Weights of a small GPT-style language model, trained from scratch on English Wikipedia.
Size: 20 layers, width 256.
Architecture: LayerNorm before each block, learned positions.
Training: a variant of Muon for these matrices, 330M tokens, 10074 steps.
MLP neurons of a small language model. Each row is named by its layer, matrix (up: input weights) and neuron, and shows model dimensions 128-255. Each number is 500 + 50 x the weight over its row's rms, rounded and kept within 0 to 999. Numbers have three digits each.
After each neuron's rows, "fires on" lists the tokens most often at its 100 highest values on Wikipedia text that the model never trained on; "fires after" lists the tokens most often just before its 100 highest values on Wikipedia text that the model never trained on.

L6.up609:456484462559535536483547532492528530455453439521388563448508497468456485535538448471593407498580560547455478538441434501579476437459517547530459626495516507364503560477447486499467516511567505516476527503563539582513478533488459555438524497479481542530467558524464434494573444492516532413541480552404495483437573524563509464511430593529493595523520555446527524535421462506475400531486
fires on: "or", "ree", "ig", "I", "our", "at"
fires after: " f", " F", "F", " Br", " W"

L10.up212:517496568449511588460487414539522521488435498475518599520436578506478543560428460577483555361423461519460457577486617511617459585446431499486430525457503430452428553539531415570563525511483448460529498580430528583536385562533475418298473544533579531536527461456479526577532430526467428536472520450417456370488550493513515486523521565556520581449491491471510528480507532488426457530479
fires on: "y", "h", "ing", "el", "a"
fires after: " D", " R", " Z", " Y", " h", " d"

L9.up728:523526502549485482518486495532453412577469497488487411487496516506462502430448435397501473614474513476552481640513537512476488546478453472535527568502629422511494504592449578446452474465447484568526414476484460515576437470483503546432521468502491502546485477562481474550464480574548513463539489518540494483530559553595435504505519514627536606553511528477506541534578505528510444535528
fires on: "0", "4", "us", "5", "1", "6"
fires after: ".", " .", " s", ","

L8.up85:528465594620572517465470543531421485518545443589475565493463467488495482358466511476456521547433538473488529549426463370536516508499449466475462460542486420474495516572407479513486551563434564490426515514552443404611410473550473474543477668534541466464429534481534463453505534510428389499527503523477451507450472561603483474547505508508563519498445500452535520469615511526471450491492
fires on: ")", "4", "0", "8", "1", "2"
fires after: ".", " ."

L8.up680:518539492482575517461482543454522499544568561523355491410518565440417483542614529429393583468460552595561576444569606487447501542535508502430492560522487576497554520581471556475431408403459503382518491456474370449538528524507579444479446499505456473574488481554553457533524428485461492549529508500501488586510484486617459511451465497549547494538492419462504518483474531482464505532508
fires on: "9", "8", "0", "7", "p"
fires after: "1", "8", "9", "4", "2"

L12.up654:421526445512445463426543614555491453481453472570471556533411631547516390542493528464513471484444616463404464444441567447548546522503547585509520477492582493478554518625469499480541470444532534401473555508430387424519489570532428541539509495501505509534595489514470471551531498626437564502495480640378553460455490561523491471557535535520440554448554507511527428570490470400448548490517
fires on: "0", "1", "b", "2", "3", "g"
fires after: "1", "er", " ne", " g", "ever"

L6.up512:507483432502420600492515471446532563491545482523462446483472506511510487530501398456378480496499430485461556530519489500482415596508430506491507445430543583523438527508431512428517544512453607496497466573536448462510548614563493480643503482433524520415396498473549562465421511478488398487486510499445486464562531469498491537540538478497521439429465415472563514437569587447472488430463
fires on: "ar", "ract", "ict", "ra", "ad"
fires after: " p", "E", " E", " Bro", " P"

L6.up624:436461503505498396458590517482432506526604480518480543465464456505519532493526574478473508473510510454621540451504540538593640578544492517421425492531448505503525570538521519487531482512533536462507447464558487545565495555425499419481556485537521491506486479555556426484504365528569500500501426561533388434510434501570481502498420616455497491545490459519450486608533552425482490542575
fires on: "9", "8", "7", "4", "2"
fires after: "8", "7", "4", "2", "9", "5"

L5.up42:444440583476532509537595522376517601517556557483533554465469556483506512474445524514435534381466542486484547645548451516511415507462470530522455512429424436358486514576498429463456534482456484475499455568466571464470500513532528577536522545455465579580593539445400515476466484489495505480483538524482430434509515487480471571429619515471451471441507463440493490540513487389530576496480
fires on: "ar", "h", "hel", "ose", "al", "ass"
fires after: " D", " R", " B", " b", " d", "ac"

L6.up317:463560498541524493486573551492436523464428466483465470482454423494434383505456515433503474545491488439495496547463435474483545436467492391493478552501481444566554526495604448529487448520554517506592419453503420499533571499545486441575528536507538561460465457540516462593548466445474618510550499485383443451466522569593479502547450550487463622590511495521472424474534507503453577531485
fires on: "1", "3", "5", "0", "4", "2"
fires after: "′", "2", "3", "6", "5"

L8.up519:482457511507436565585434493443501528506414493536466488496444472465428532501491420618519440533474440609546517558541403465441427513450464437514492465493445513570577505480495508463493463428502597457538480449466502508551572524442521521548455441465470631427527502410515532482429446521397567460498495475442532469434500471472506508397551630465556513419530478424595515492401431521583424496451
fires on: " en", "ar", "ak", "ber", " Total", "op"
fires after: " P", " O", "p", "P", "|", "um"

L6.up130:468551397465486530461540561516492487537559537464503555444454464458498479510466512455488451492523489568441498511506519454556535502460569454519544561467467458555489542527450472401537511455468483541540507512474564531500518543491512425521416501502460504543460574470456472580514468488590469560509543541456498487494511555451515577525553466447555467524512373501426593527560455565505411504628
fires on: "ul", "ut", "os", "o", "is", "ash"
fires after: " p", " cl", " r", " comp", " f", " publ"

L5.up392:450472599501556499551571570549423461502425473520446478523541490501549493490474418522512419508562475576446473491450553561572540407493573462569393548499452479458521573547429538514512539497552591578484551501515511478485487611500441543460500530410494487522514490536468484532485452494492513440506533483502483578476558500529566510338441613574486574463440475509464509493465542489389562471416
fires on: " per", "ree", "rag", "inal", "ts", "rom"
fires after: "F", " F", " f", " I"

L5.up751:445464491512415554545418515495493514465536483587492472469536491572473568468539532493497466462575431642431478537507491562400578554527455469519424447460424455511490507569501465533545397484474610483499489504547534458525488517504438507538440429542430543357468478567525565484398594491609430459550528458541457500475467535518520533479491367532508512457471392405471553452529447470514538513484
fires on: "ther", "ad", "it", "ar", " sing", "op"
fires after: " P", " Le", " O", "E", " De", " E"